From a checkpoint of a small transformer trained on Wikipedia.
Size: 8 layers, width 768, MLP 2048 SwiGLU, 89.9M parameters.
Architecture: learned and rotary positions, no biases in attention or MLP.
Training: a variant of Muon for these matrices, 8407 steps.
MLP neurons of a small language model. Each row is named by its layer, matrix (gate and up: input weights) and neuron, and shows model dimensions 592-687. Each number is 500 + 40 x the weight over its row's rms, rounded and kept within 0 to 999. Numbers have three digits each. A neuron's up and down rows have the sign that makes its largest values positive.
A block is one neuron, or neurons of one layer that tend to fire together. After each block is what it responds to, as a language model described it from the Wikipedia text at the highest values.

L4.gate921:515505525456432467543485554446508552499477507480463474492481511489504506532401474420535411531525449556506493554479540550502448462499404551521475495526491464510520538490522530514515513512437489511481460453419471474517505521518495512508553543451508482448392561518540499490469533571599565456
L4.up921:509476535514496519461468414552537486448464526519443481484518458486533517528497472527565476420553483480427508520500497447475494489506463553416554503534481462506486433450499458489457419492574490494510499542436559578467448441479494433495576586570530546521520546451542424442509537538522496514
Description: Preposition after subject noun

L2.gate363:511535474515526460497527473503514507479448487413528521531506467490561494507494490518517535497552428538447503476479537473487425481466506487516528495557525467558490523479504459581518472556454489474494514485531427496469521421469479471489487432515491576584504449520537502566441493560454464508
L2.up363:461501555426504488557545498544385568530469441473541469526561466454563509482464535530511492452463523440509580474479542455442483522483516525551563490499431524548503491451544498576493510551531493530443570470521497535499509494477578490440438499488461575553466528558510501522463529551490537490
L2.gate966:468504566495539590489490543564414517476580465481432501506450497498484579534499491524442507423466443490499499405434513486548448487484511430558499484513536544487472479568449488488525458538438550446480490503427532519552465497493386475480491501528519507483461494451489511474486566454512565506
L2.up966:571496468496480473485499512493495458526523527528591533480516518535505485540443498503571493507559498524526552494488520499422565491483500516509559517496541486526476505459546512436473514490550471589468528519469480504561465544489525484474512411456475540526540459453536506516438470537477555539
L2.gate1224:485440505448572518509488459428485482489496486510521536507559548503511474507543503506562487489487563437480544466470532447509491546536524510495579510452550477499484478483539454517444606467503516453510493450476470462539476560540476535452496493499564534470520401570426542474523350652512462416
L2.up1224:490478523499453469501517507494476435488489499505489592469536485500565597533494515546452455536513430470462545501493499524470517508511564542550486580532424547521517539514561469487483456498508467476532496489505516555502555500479541511445516429499479478456499480507453445576554610451500584464
L2.gate1388:555490530480496437556536539476551530416514471513494557508584525470540514564502519477514552511510457472516468517494545506553541479503528453462502457484443511466486526458483532440461509535482580483558504535540440538507506511480575489416512527497551502480563565571457533549543457522499517513
L2.up1388:441490500538417436482516467504537488537517434506540481516571505505537539471434479472518452502412482494533407507517485413507541508500487532535482487526449482489431444531503480502493566538517494515540483553547467520525468466547495570508546519436593564500531466493579561443504496567457522468
Description: Token after a period

L4.gate376:566554538590491549408421452489442552518500514496527466579561441454477503395432449482497460537502477485567503556562477566550544499538508523510536461495537454507521558496551543486453543491548441563529508503502550499474495541447485519494454460470498505488529532558500510470512490520484497502
L4.up376:552427581506469494492524534490476477470502511538570527517417589501472554575476501494506597472492544473558464505500539454550458528451531563528393508525502525495549538541552440464506464569446460485455523465436530473561540424511526551537485504553531539538481479466546476432551473513457502512
Description: Field-ending periods

L4.gate2043:547537425498462545520613458513440542465516499596538536472476476533559478454495502487509451549440451521495531496541546498427480460518488552507594429498553518503488587495512531445524506474484491492512494533528546535520491537461411443519494501485488473518497478543578579530499479469540548500
L4.up2043:536463494480426481530462550531511536496429604478569534537485510457513482492487491506492467517488548406452512576496566561516439493525542512555447508460507481503463491458508523511528542536497598493511481522427478523520556532483480495519569533474511441528512454459451495459549476537528575438
Description: Passive participles after be

L3.gate96:469477470498494513530469522459489474479548469547493605554489453614457406425496549554484536541496517469471526541499490560478474456519540502518528544522547519458494533469540531478497454476550405453463508409443549484486518514460495500543535529520476538487476466552466460532498523532544559517
L3.up96:564449535584492476473502489450502540567454468504560459606547520451439460490449543480500578502540493511466499565503494462499508503504514574427506487543479549424543543465522525523563530518487478531524494519484524531518408528492554456485505531463515555542492476574550566417467542599477497402
L3.gate258:531453463544495506537480528431503437441510491505476458536486492445478462560473494501536460482523478542486494517502474504454487539541495422522481531449547540588472504494518454494504512527534492519447497511496550501534493487552505518416511528501503498502491527484524500504503487503465527415
L3.up258:533420501508475483468479426442504518561400458485488514442600541467517492572471503518523556419471465459446518564460502517465495485467510485489476445509488508538537485475512500518415547533546512474491522443475510493481463536532461525427544529493460532490496439553470419478466510517427457518
L3.gate350:538552570573451440543539543555522434523538524460556450502470482475442504462509466455461512471546445486575501506535537459477489468509458643546522479500431502492440510493449558494545466542482527457574412539479513566530459459530414513393493487487494508465591428458475514471465547470499527467
L3.up350:546591453507491506519526509475473518438545523454433477454530468500459430469451571514528526527580507534517461423543508480451477426516455526528553519490452365505534552514546526472505510511512474477464504492549446527517524470486463560462495522524523507472598462507523435440478452505523476577
L3.gate402:482440526472487493484528498544434479516457484556493452522398409504435469453522493541525415456512466521494527497589542475543593488468514475438387467477496528482526437556527509433482509440537539455493507504445487535489520525447499531453484505573488549517518480478455514503496494471491511471
L3.up402:528526491565473510479550511569562535544491516564497430481465447427501531473440512516487442517545434486495407509478477568509502548521490413468551481433496462470506490522554519523492440468541600513511535506463536513490425435468538511508492519449547536475566572487491564517528483486496524580
L3.gate424:538465527473519476524523539520516489513455529442564522534521473500529496515491593499553471512483530465441505441515544538505481518475482457560454535457530503502543480519545541450421562512514527540543393511462459471484489554522456531445506467584506505485485602502499569523511537552421483462
L3.up424:528412557499434473536489506468540477487541481520562517493426510454574530579528503472415444529500457522485423464521560460433436504536505505491473548455509468519509469479439481455527481495473474547479477452484381552478439447512493485512473480591539478494493496507476533552516450480462484506
L3.gate524:554502523558509447541547487443451516503525553503442398415561579436468516502532474497434595510528473507496519472490487436517529496460500607463483474522473557487517522462500437511493502524521532420483530463460550499555437450518442520479489523555477412520539541534475507439533448446460431425
L3.up524:430471452511457515564480563504496475454471546498485439440487488514463482433482528448527488576515397532554529506546478470483491546443465428524472467567515493492471413498488507495475503477460521425450471427446471448429513512450458532496425521487488573461490487518443466507563552545510523459
L3.gate606:469566513499480565500544449465544435435406509485462432442544564484539475491512536505490541499454426481478503544507439545460521547519513537463508567477524611488451505452456527433558508469497505471509517497530478468445447521522487414502433494554557439471457551501493500491518436455426513478
L3.up606:533569501526568486514547569529489482490442487485484540484563440514531468486535531528476513479492501478519519530512501496555464511449514539566561509425456559499564463495483506522506431537499567529498454455435582546460508433495545491475478483461531473411437496503483536450531512501535484512
L3.gate1060:469499466526493486542486492417485487510564545548507508485527499525513446518454521555506489587550483453443508535435485448547527489530495533478470457583418441458541476456497452591507584501463380492442517554482488508586507518507495545419509457576471509553482548493442528541464515428437422446
L3.up1060:516463476533490500503574499533519471491481478513584460513581526492508423529494489550507528459527467418490451482514520513473491528496494531507453494493551467528421475535501510507521481432481429469516438483503553460493508537519438528469404555565582476514498506493484438505469530572465476473
L3.gate1063:519546482520526508543564545560568502484527521462394531557474487496528528520470476483499474461525503492482497571420517524586517486486494443411524464504470356559566468468471596439491443578503524528519472447468521537533440483537529467541499517553593563491501479507482514488469459388451410437
L3.up1063:427505546518524465489520500510454471524468517454457495458478501585567498418454557529539547573434473526446392481499478480496463458577430574502592460504485469476563436526511476496529501517525447473503566502482517548497515480483551479541453478515448475512454456490517446443535505458489425474
L3.gate1430:509497445541479517519538496509517487441514421536469558541512512502544527558547544507529467474554499473523532528454472536565492459490447421463461549431541455514508498472516514490490518481532504489528444502532491503475435461408486599546550556538514456493489526506430480538481515440506538479
L3.up1430:558506521514462519577558526505487466454497401493513438573528535475536485551556498499456528466494484536487561450508465536518514550507454459540490522469418496520499431444584477545468497498469420471499430543485521435540446496399399478534527527566551454479466516474479525520430551464472489428
L3.gate1442:551535350500477506516479571432525482476510461529500513463462566482482528563496442519450529525468488497499452545462536560530556477475507518508469521510509462490563550496548509482609495546542508406464452513529520523499488439483559580386537531529508581479520492543555535482508474446456484520
L3.up1442:561491498493520473562461546427518553461550467510477529500524503481520475490508543547455506548499511513496462516534505535508458527543557497528521538540553525497521523496580508494566488504501450472505496474564508452538518563577486492472477493531581502514464487551495552497528546470428502545
L3.gate1653:471503459520510537464543548492454486549463487447456500480500490457508491468471561436503503548463495582492512569533446405403535503529564477520489451500401508572515486492513533479463514545478434536521449485484449587544529530365541475431502502523533480445552525476537553511516579509496510446
L3.up1653:485497569564478459530544432519475486484541527511570517493476484460559409545521521521518492527553511553516497444510506456540527485359484427486499520548572526407507592529542432519457382546476502461505452549466480453449474539490487489443477420508491521484535503553522507487513489556457437473
L3.gate1819:508379478531470518499514464487497528442435392532577437459538550488533529469434511495533528530429477540483575499471557576453544448482488517471474462503510506534496488476517502407476528513516473549520530450580548528577522536445559493514468488517468483518493496519494461422430483514436518521
L3.up1819:520469458496452466569449480442485526507533466494534448521455547409489518509440518517585567513463489448556523547566566546514530479474465508553516544508491498466537507483486564468543525441465525502509547418531481567574488553465528561518502491515435476481519517448489528487492503522520469483
L3.gate1863:505507512537503548472556456516557526447457562524506501532463469509548440493502449523568513568440476518515497569459475500562496569485472484544470524528483572502497420444451474538434502491513493568434442493503453468509541494428476481484477466490478526508474528438585515560557522491495544509
L3.up1863:495514501481492512536472487496451437493485514509550515510549518414512547494467530515535555571487542591535474544511477526449483461530438586511515461454520584463547468515510496549518554482532503506423501487480575568509502540510462462446467491532467497487516492492499444488495525505461508437
L3.gate1928:520434514502493484490540549490529486446484511439455495479522493520461509484480492475499528498459515486509520567475497467502482491503522465521534528475493469456577485508547493437538552534475469465472472463513513552539513488522458551448528437582433458560485494519471471470418473497496481467
L3.up1928:571465487501436400458536532490488585463494416454503480471473498478528446486477446441541568507478554492570498569465559519418443568459484534443512493494490499475547502516485568465467465546462394541486460535467506572394488517496472539552492496561495537443508493493474562520467418476531574528
L3.gate2016:504485474491535475543495531477468505463595470590521462490520559499508533528491482486520436537576512574450474498508443536551481444588444514490589513505479524478440542505442499448541557470482480540478433545540534476504579412525514513475538443481483455481521566552518494517569511512489499430
L3.up2016:555470518519569504441521508514444546537470461449549446522433504506472470561515506400534502548471462536470476482512485541513611531530554434501490517425477563473434546519553458530491471501509498558495539484511546513518519470389550484463476452557601493434486509473547456448593570493532488397
Description: Periods inside abbreviations

L2.gate60:505477505522458493487513530479661493467510541445467487524516430454484496473463516561514502435448492484531471501568500521531469477503575537472548399488462521574532458534573601479482433529482548469510500463520490537499581454432500571487499536531482461580532504513582432406479545439550561571
L2.up60:482436448485524539443567530514494460556431503568478536591583544532513496514469461532475596472488513550488418510535590534538484523502486563542554499454429483497535487547453509496508446535456558544467544522464484456472556564484540556536541537437435481519516463492527514524480559500533513426
L2.gate456:509465470450495493494513496523506504541601491552511523461507505545502520481437515493505474514467492563484475491490487560482498558437500460542558513526628468566561432586513589482422490485448385458486462533457442414473538620502515464487468502548476477505488463471501553461455464471496488589
L2.up456:543441511472534530492485519523539500535476498504518493556451530587505526519503508409540449528443459539485465562526483525532498474419551493526481502527476430534501456497532509538480446475436437498431456492467453453518481512499513397496487524479522473548479457507515490533462560501518536539
L2.gate560:476505500485556609505550477609491473479505472529514541540521517572458512428517513457439512556424475494489395486542503542563556504462475448483568492557453418467462494562512554497445518468471424549481571537470455480545532509467539555466508446479524456516441532451504462504520478541486459514
L2.up560:509494522507560573494484457528487453462502511504481528434541485558509521455458505433432537501369522484429462526508554503526544545441497447508555462583432436460483493562590564454474500460503455555505550538538449504519498517439523515483492494558539457517384538459435530472518515544539462545
L2.gate1738:529547526478531475467517549499583504486480474483463512520503530527442477547487487392540464523441511551424507490490512501441538521472480470504533448499493519481561493610536507509448499453461497531510490510434514460510550504459569433427401539439486422529502494485485456576447520519531462533
L2.up1738:496477450469516532561570459481551468461521513503481474529421500486446387545472478424522531510454504504487486406498505523571455506505539454531440485480492521440479528535496518498536429512557519577496510556495500603465499468433516449522626576487441510510454508490504442480532504522474510416
Description: Word piece after initial W

L2.gate195:539567413513571538498554552512408485457562484508511424450511496490501618467526548479573460510512504531454483475548447545564464509479465557502421466493442507502435454509473535549582412506505474522517408519495519501470497496496466534518475535503438449461498453509485506478469477465488494491
L2.up195:480506480499466526451495519576472528441534520513463496491511481509495510487521587551514477497562571454579410453602481516548447464476519447471544512493562524429514504509537524541474465492424479516449536481531513553461479500437486562486473529519450470551502542526581458467427486517517539512
L2.gate760:516519491539460523468509430521516494537511469475499550496493499510553542545565390525538548464485517489475489518455473425516482502533520507460560498501526570444525521524569474524463512535453515510461521537540517506494532464474581497448427512520439498469467491499469513478516459509441605453
L2.up760:464520477504465552495474395456508504526534465485491402519485569485560414544490504481469487532493537470512512466441588432501519476434555560514471472518494393480501491431475461510475471493510409544430492545545509523477519565448553467531496484424436521506510465527524494453534613469477458502
L2.gate1204:465474533474424548490462470467490512503454501487532445511526551488500457563583485496597504474433533502450553519516493516447535529521489526557526479467509501519541569562508465467502511478533429396490469486489456574462532583514500475505437490459495472479473522470546529502453477506480518452
L2.up1204:463460461524474466458508409464515491489551452480520529531519548424488567450499451499531464535450475515480536461517498525525532497527471422509560486446444489478585548484531419511531527503516505491431513599514455548513567466524503488521555538541469446499524450551507447552500453523446476457
L2.gate1229:500495486431522498479583446444450514521523477447427485487492469455524495457449486508498614456503526517556574504511536500478460494463550494449538430502453530499532556474449503486504513479502548508413507491466428530518516466486516520467516489450468546451556529496573583493500495434557513500
L2.up1229:482536528558479465465444485526416519451509530515487474487496592446530415612555496521561417509534571502574494509570531504491522499506479545526491502518489425567456529426543533479533516519567550485535477506513499488549548508489414493536420526420481532451411518430522496451534528471476485544
Description: Preposition "of"

L3.gate5:479499494498460421505467496439441462539484603477476494493510486497520517580500505500489511470485472498483488473542512522507509445541510472509538518468569477596525424496450495487524480538460487471438498460519468547535544488520496484463491418541510559555461552562526465522473465566527419434
L3.up5:499482506571510441472515447501491448546476502484496549495558535523462455553536550531464513473447453516482504527499495562532495489485586500545571545472502481545500514488482462486516470556427492524490533474520480529503494535482471530493553483496505530440504501476516492522462496501515483526
L3.gate23:482421478576444449539467524536535427506550519518478462505478509507535511485515533482503516552516479469412553538485502566532536544457581525443495543461509483539488541496497493472527517424466497476472476550489521505474588457513458478533489533496476496495427481488554519453379482508495561540
L3.up23:521484391530483487544483509551444528399520505521477483563464497516538509471471519528521566489474501558445557465412515477526513457521502490520564527434466489571500510504548530511461523486482535517460541552503513419484512512553470530496470493525474501496512577498545537494406408514452432494
L3.gate246:498503513438538459443508463508472550526473518492524503517511509421548498451463514440487506519547564544500516541460569530575481518466412538562478463444470550521480534566518506462528544474480478538437570497514469532507522507501437604486488520509436445533553537489542486494542514530547514496
L3.up246:509545551509607458531534544579542490508453419516499524507492517521500464457506533435537510494482479504475507499537509521539468526506438538483510474507554470452495480518491482487453507469485461506500538389549487556504487566439538575449438537443439450511458503522462443500537494486477473425
L3.gate268:541501440487476481446458525557517548447471531433427495536415485534572509497423485413492522582492469556431522553508511533547484510469500475552517473526453504521576452483499556457433519483508425547521459483491518501459529476508537499406461470533527462554516395488506482527523586485474476423
L3.up268:434510525456593491540496420430508487560534587552424508494588464516414448447501482485458483460493494599504552462591498494566458486465523539483438513443409496507498532446518467550482545508470459501429519449525513497504447522483470472500549512506459464448534540527495455494498490506525451491
L3.gate551:468520511516552461460515479530499564507503542504448521485470536508455452507461509465484499528537475518453460496536561563560469537483510464510448489481478530529509515446514485453486396537458467537546534536487499543509452529523605519480487553543464394452544499499528503577491515474492501503
L3.up551:523537540548572539464533472516520464480478567475441567484472570471528453519453527524496493529489542478469569546495521479472460561493541549468573568496491484444452530515569475411479454481528380525491519467489501498517466510477476495528499510567462455510507552464451519549450535500539440533
L3.gate692:483506523494534550461494488532526526455411495485442531472488483468425545483530494583484564444484517467450467490516451492513469445465541511473474404528474466456563453508531529449454550497466496481510487466547489493465499500548513550470484488577523476537488479516487463471418502549484555465
L3.up692:562519505408490444528585537423525474563497481490476539497538483489520520440526516493475468508570500538558511506573552519527473392440506503516477506506540519521533471545443542477490578459464556522635463542454580504516571457431429486482497500503494426541475559549513505410474473533433565495
L3.gate750:499512490521469532569511554545534492487506443457489518526568427472461449503501497474497498525452551545523543485519499503557496441538522439496446528508479543487449428518462512453450526498574492436461552525519418515465462451568489513473456471468499466519432494512460434540440434599532482508
L3.up750:522583466514450540617533574412485406547499507530405445545504491447463433488584489491483498471460562477445469475470472513458506504505541505502465538514489624512519452538501507448485445497524546431491490479511467590510497542417514454588477499486480476429511455553477428547535453438543486476
L3.gate921:508543525466475512535504399499516456528486484538450496498488574513535502514467485484485479576523441510486569451459553519455509457504518481554512512463488554541540447467500472485442465456496447499440439523463488543539503493478504428506473573458557478512478453516509477451496502435537461424
L3.up921:576535529453520456462476534531501506524539515523439433586488519504507505480441577505503496472539429509472544546459520442504576491562524464529526379550479583488475556518456498446531458534482479506579486513513489512500565417469538461496547498452477523520528439467569436532423494499529463436
L3.gate924:464454477494520494571514506437498501517524494486503516462490431500552554457494582476492461528484464522510435453524537494524521587539527456477490475503495468547634492523573425560474498531498489604457467473462525482475473498473476534458458580499414511459442528472463557516519501616500505456
L3.up924:521489531416555480525489569498479470472575518490433582447576453533510523445446527498467519543533492577463407508529520578556475521503527529478417422557504500527568416557509483502496531475527490587475448490522502561522532532581519530461465554503482517477465533441545472476544475526476496495
L3.gate960:457502514466560492513474477446538501391482423474504581450480559423486466385509476465508505531474497497479451532444483532618478551587501460510491455543470464529547490529482515522521499518458552499490563511532454545453529501549548564449501559503499462490544514456529552455496482455503457487
L3.up960:490577511499441490445510555400491518465528499439427529525499491596544501511550599443545510504545547487463500468493559492512451495440516495533478406428394481481566498588423513500575522466497473456468443498547556533481509504551541570522459538429403438453562459475417569507523516515517496515
L3.gate1021:485562464511544502488516458535517467455526470479526458577560494454504516421510576525456502409545493451499485515508541545503528432542473509527457614474524395456434415492545534462457545491426443566468536487471461478494572462518550550442463531519488485564522495577516475493603493522457500473
L3.up1021:422577490410422496483519438567465481469499455527537522465440530505419528480485485458464523512518547461513525453464517553504538460487531513540432472502534492526552414499439495530446561517449523498504480469489519580514538475464455440496413492540484404522525524516467494561505523508508525517
L3.gate1336:545447482559507574454444528532528528461486505457501560473435454593429514491454543488530407461528446549466460502481480525536560491494520483446573480517500494558493477509573519559567495533473526455525481588536567510587522587469514494496534518512474484540447519518455494448533570499550551510
L3.up1336:466462526489482549500494542532548518512496455489472492529508473498506459518490471523429470487506503499495509492395541501528455507486516468470513457521425464507490478479487499446537501535476552506518534513472486489446452489471472464447492499521549525573529531492532456525494514511536453490
L3.gate1352:493511471418572519478541489541480531535524510546505538574465553426497586566614510499543434462459443495533557423514510532554548455496497545532502446516499534457519482460503469449491465479423534463489506475410522584506481493449465511514514525506459447463487473515484553550488500502573504471
L3.up1352:486542536480535528486519451468569504552482437459523513496514523546500567499482478436489468527541451491527458473463502527556473533509566498496438476478471509546470518480608464496500460465491529513479471488462485505464462488499499489512473484553471528539450420465511485565486465493498462416
L3.gate1507:525481487493452470438496568469527520470553451535507504499498545468482476523569537538574445629503476528522504437470559475517620465484539462496469473452531547504458519545562503491405508482527411496534514525516602475543530486498508452506456566514491506511478470528553466539476454518445492501
L3.up1507:539542518572442500520536518485530595521550453503539487468589412471502516596522537503525523494503512479495506512487500536540514607498486474556554489517458546543449518505535582472534519494562438495529514561510458547523514457513484497520459549494466477540473492606489465538526518444457480569
L3.gate1547:554430504613489555563449461455481451424443478540523475486418480530498536475562506531485536557475561505517524491510551575459472498478481485507534589523545494496560537514446473513572527460465558511486444471506476488543511470449497481492482528588445574466435516488509440523554565506468462389
L3.up1547:549477469602517481423521503503484455497407595466550535457495502459513538530547520464465528587446459463487507536545529502501483463501462500499538465441491516516477496517504521587503526525534502520466454554535515484545549430548523536538469476509419497497466526479552550487509472512519499467
L3.gate1983:491468521482513521470442432465491530434453517504533483472528536519479502553481440545522436483536526498512497530480516516470577509500434499552472538441476476414467479551524465503510547516593587505560485487520506470490462480488510481476518469455442565462501492530452496521570485500528496483
L3.up1983:456521450436506487521562444511516568530511548513500521493474536583507541515468432470504503502537547474400555505508491510495488569459488508532478439482510474530508471514463476561473545486493508527625498485499551522457478518560437504503497484500441468528446489544533481454467513537530518486
Description: Word after copula or "went"

L3.gate10:493476500556539503464513487560448438518575557511457438488492535466477483546510454479536479469521457510516521493503479555514520435522561558445559478519449498532543439542452503489504508512514498540524530498579507532426425512454505524541449498430472525547476568484558519500481480550499566455
L3.up10:520556505535490489526548538407485462504452422508454523584561514517491512533490528495467526470482570437571437453507531520488503453469478544508476504498437553471533515497573435532486442482378506563550514525461419455531489483550512508467516481493484483427426507490489527525538449499453447525
L3.gate77:470451578533499527524466508507453481484517525507496485508495509535490568453482488494525502440485527512446554529518449556496487461507505566498456458467509448453506497474525565506471454516491452542510488536536550500455464518518540474439457569510509521512513441429485559529478441470530498481
L3.up77:496504559529477516522453488433440483538502497483508514585499481566530494552551385521539530527559468602466447507509544500514524474514461539440478445419435471563515420563460547493535530542456525508459564527515445521548513508564463416482508550450487398535609516465481539512442470487482449512
L3.gate390:517547494499536512524450548501529457492483531460487474463594482499453515450474494460556452518487494590516506424546494490478465434549479515517531477541540547559513443463506511474519528568474481470573499451541549500504517547463439482494494458504422500521529418490438521517418391576480446517
L3.up390:586540536428457508463520520563477526429463504494482537463524498516530484457475544485536429431459512572481551500492494408536443566464492484508445493439565440557517482453522570509494479559482456555509513428485486520562515420474487496511555452466464504518519540449559443506461499480480520484
L3.gate429:448468506545471425484487585496515510534453567536514553478560440514479521483570519510496489503459496510507448561523454440470504444511493535495489480499487445522491425452493461457580549498499517470505569492471484491475510438427591501479549475466484475550472487476488499509435563537456481546
L3.up429:491434455437580557490489503562495500502491516511492467515441471469532536523523460496514548474531503423536524471511491432515456494484543475552499444544489489450556455453490511505515480571492489528507471518548574461512531441529523468542579448443475521539475476505540490497481513549524442542
L3.gate481:452528519518429458531478552502446431555490484554416410540514456457476478502566497546543424446472519540515535424472458508544507486442462514459508496466572457515515531427583463478565548524551525521407553519509520471491496554491582473560501499463467482501545497513524517420443500464475514489
L3.up481:510498479624527456506501481537539458471441526452453521529624460491450508461497456544504578500547472554444500477555470454496571533433540558568501563468444498544481482458424481492504486462518517501488560516496554504452478489480627489506463532492524483478514432509514475508472529543530478421
L3.gate513:498503601560486504524429585476556492625504513514533555537520533547479505523491457513541476464464497512524549447522532514536436454493456520371528495533506462537434490497495557467507514523494460553523469460490512478509528547498423471473501461518569523425495469501548466444450527560420452433
L3.up513:545480537458502500562567483474519461482523519510545455456508464557492449468550477526480506574507458451489486466513495446589517575415496434519509515503513464536480404502459559522480507517476452470543556451549528562502517443515524431534522589502527533491596562543532592502492471459528541518
L3.gate722:549478511546520479528466477526485471513527464521512490475498494517537544433507457525451473518529560482488463512484530468530531513459446498476505571505575493597545489510504523531545569492491531556460509528494504497575547493493481501498448519557524502463473485531482460400458530504505527480
L3.up722:527539555518498467470497536498494460524556463485558446414459490464431500404498487447452494508473457504514504485515531499528542431478455480520502466502491521517466560515505477494533431510509459493460500557515471490550508528498463584463490468519473496534537491490481506510543454515489524531
L3.gate725:506492598475568503460442431488487484569483567538492486520491498519494462467502474477531477478507543506502490494533505495534504517535449417552471472489463537477505532524509470558499456442499490556509537466492448497501550526526548592496496526526534532539519548535596534489535471474490525523
L3.up725:450502521499485494471511475492439486495504475556538504490510511517404442479527557450518450428482446475507411490486488454472524460495565482543528505466401560554445485554551488533441457486489513478554469534531543580380473550535477529585460454452550469508502510489538454546534464537499449465
L3.gate1074:524569601471532471480507456488461462507404552517483508534581459500471556523505469458496540499510464491572539506524454469471424527491480540548492602513463436491540524594550545492553555479468521487423523546487470467462456515548457474495473529546471482507515503532523514480529468577469463503
L3.up1074:511454562560511486409480424507520497552500498430494508543530521480504577607522489456578548466528522494577543542496536417530518530481551559524498549522543528513469556488510461546503582526472510457416490502459496400468434553570524497500515480533441487520464428537577581460471381527518515490
L3.gate1157:497461510452503463474513524563526329559437532535524482520506477526551442481507478475550521527486428438511483503482479502521497473511543470498515501532522509527515430525431525420531523524507508559564544496497493560470445512486533435536500478495518476530504505500539563532442576522472493448
L3.up1157:479512597514530476501491368522602518532495485483482576472506518474447519489526494490494409466491496420515557375484512439451474515442505555426492502483510529480481461461488572417472501472530502480586569489464450532524482500476454492496464552459522487506478501518484523467570462486422448483
L3.gate1307:548523462541514378483546561461501469541528537490589562583431495425507501564491405491562498510460454473473510524521481481504474465517457558499574553460496561462506537452568479528505496545507541473516480524522496542521415448452480511498458537445484506458474523409492504538540479438475529532
L3.up1307:537482512506483544484505566536510462488567477467537514492396490482486542570529507472453525579488505507501481454510478455472512442454536462556485505538455473484439455469554498461522496473500466487515508504504511511503439483525459539510511380502465458546525446472552443509508411509453486472
L3.gate1348:468480531536494562544465468501503484489466561513557590502404495461472592474480595480526436549546474515496504402536482485452427561490494444531490497579461472539550431491502540512537504536520497551532471493484493506573450455527506526514518445455519434479556462511533576604489491458446528473
L3.up1348:525556507547519448507542488517479501537548469544530432516504447457506478555509578434436538464507508502527511499582459537470566529522547460563527501539534521509496532485460537506496453501453489437507519442544483438478519513506497522537439531545481518528467458456475500460475491483483594545
L3.gate1690:522534517488509496477414539529473488499496524458513572452474477466469551492455546492500525559532495548471517438591579477487488446504505524477469524532508539524494477543554474500467534429460464504532527494525528491468487476522508546508463496454485499477545505533475562412451559515522557495
L3.up1690:458521512512470529477469474494498500591453533552528523549476434556504522481466479509458450441551483492526491431474574452499449577537412536527495498500562484500502505508465462426470493474544501523490495451450603532400514501496496492472453476468562456558495522446521517550505465500538460505
L3.gate1697:519460506560491524507501423508532489539498463456541504508508475583567445491470452465510541483445484491424517497511511540569468573457447532525491513493538434463526433489447482543555502438563577507499594483500527499504534515457488507528518471600454447478458471506531459516441470441490450359
L3.up1697:453451494473524572514583476488511497444496459549518477537452549431498474521509552496589497438485524460512544438408516466520390541522408548506539466476512513531491524565490469527505545482500490515595558465515525480431505580591436508504484517488490482527526527495578465512442520517446558528
L3.gate1770:484466515518469567458532452478531458564546522518470479502457464502516562592519422494416462506547505445490597481482504548527596461522582445451479510497540461538478540461449488518469449543510472449556520481398477492517519485531512461499474440517530532484526506455635495444502521546479549485
L3.up1770:491594533497491488441500530508470451472444505567505428529542508489503560483519465508507522429495429523506499524502471377472509549521485515392522525474446572482476478510541544460502536545503517495479498567524450482526590452494522500566485529526497475503494481523499493559460517522516454452
L3.gate1841:461531476522566431480492534553516480431453485448504500480526503476448574473499528497475458476536457483481477525585530500494461437510545558574504486494443488573451517552462494559497511461494438468500483436446455532496526495489456502533489532524528507503423501537503494475515472550465476536
L3.up1841:533482575503507531494541560519531465470458484454539539529462542484476556514456561499492500500522469516395470525473522522488498511456471469478547516522447483545489465550500485495540489571563489575446511554500488541517490540549518548471572540518475489497511563507488458552498462547489440545
Description: Post-nominal "of" preposition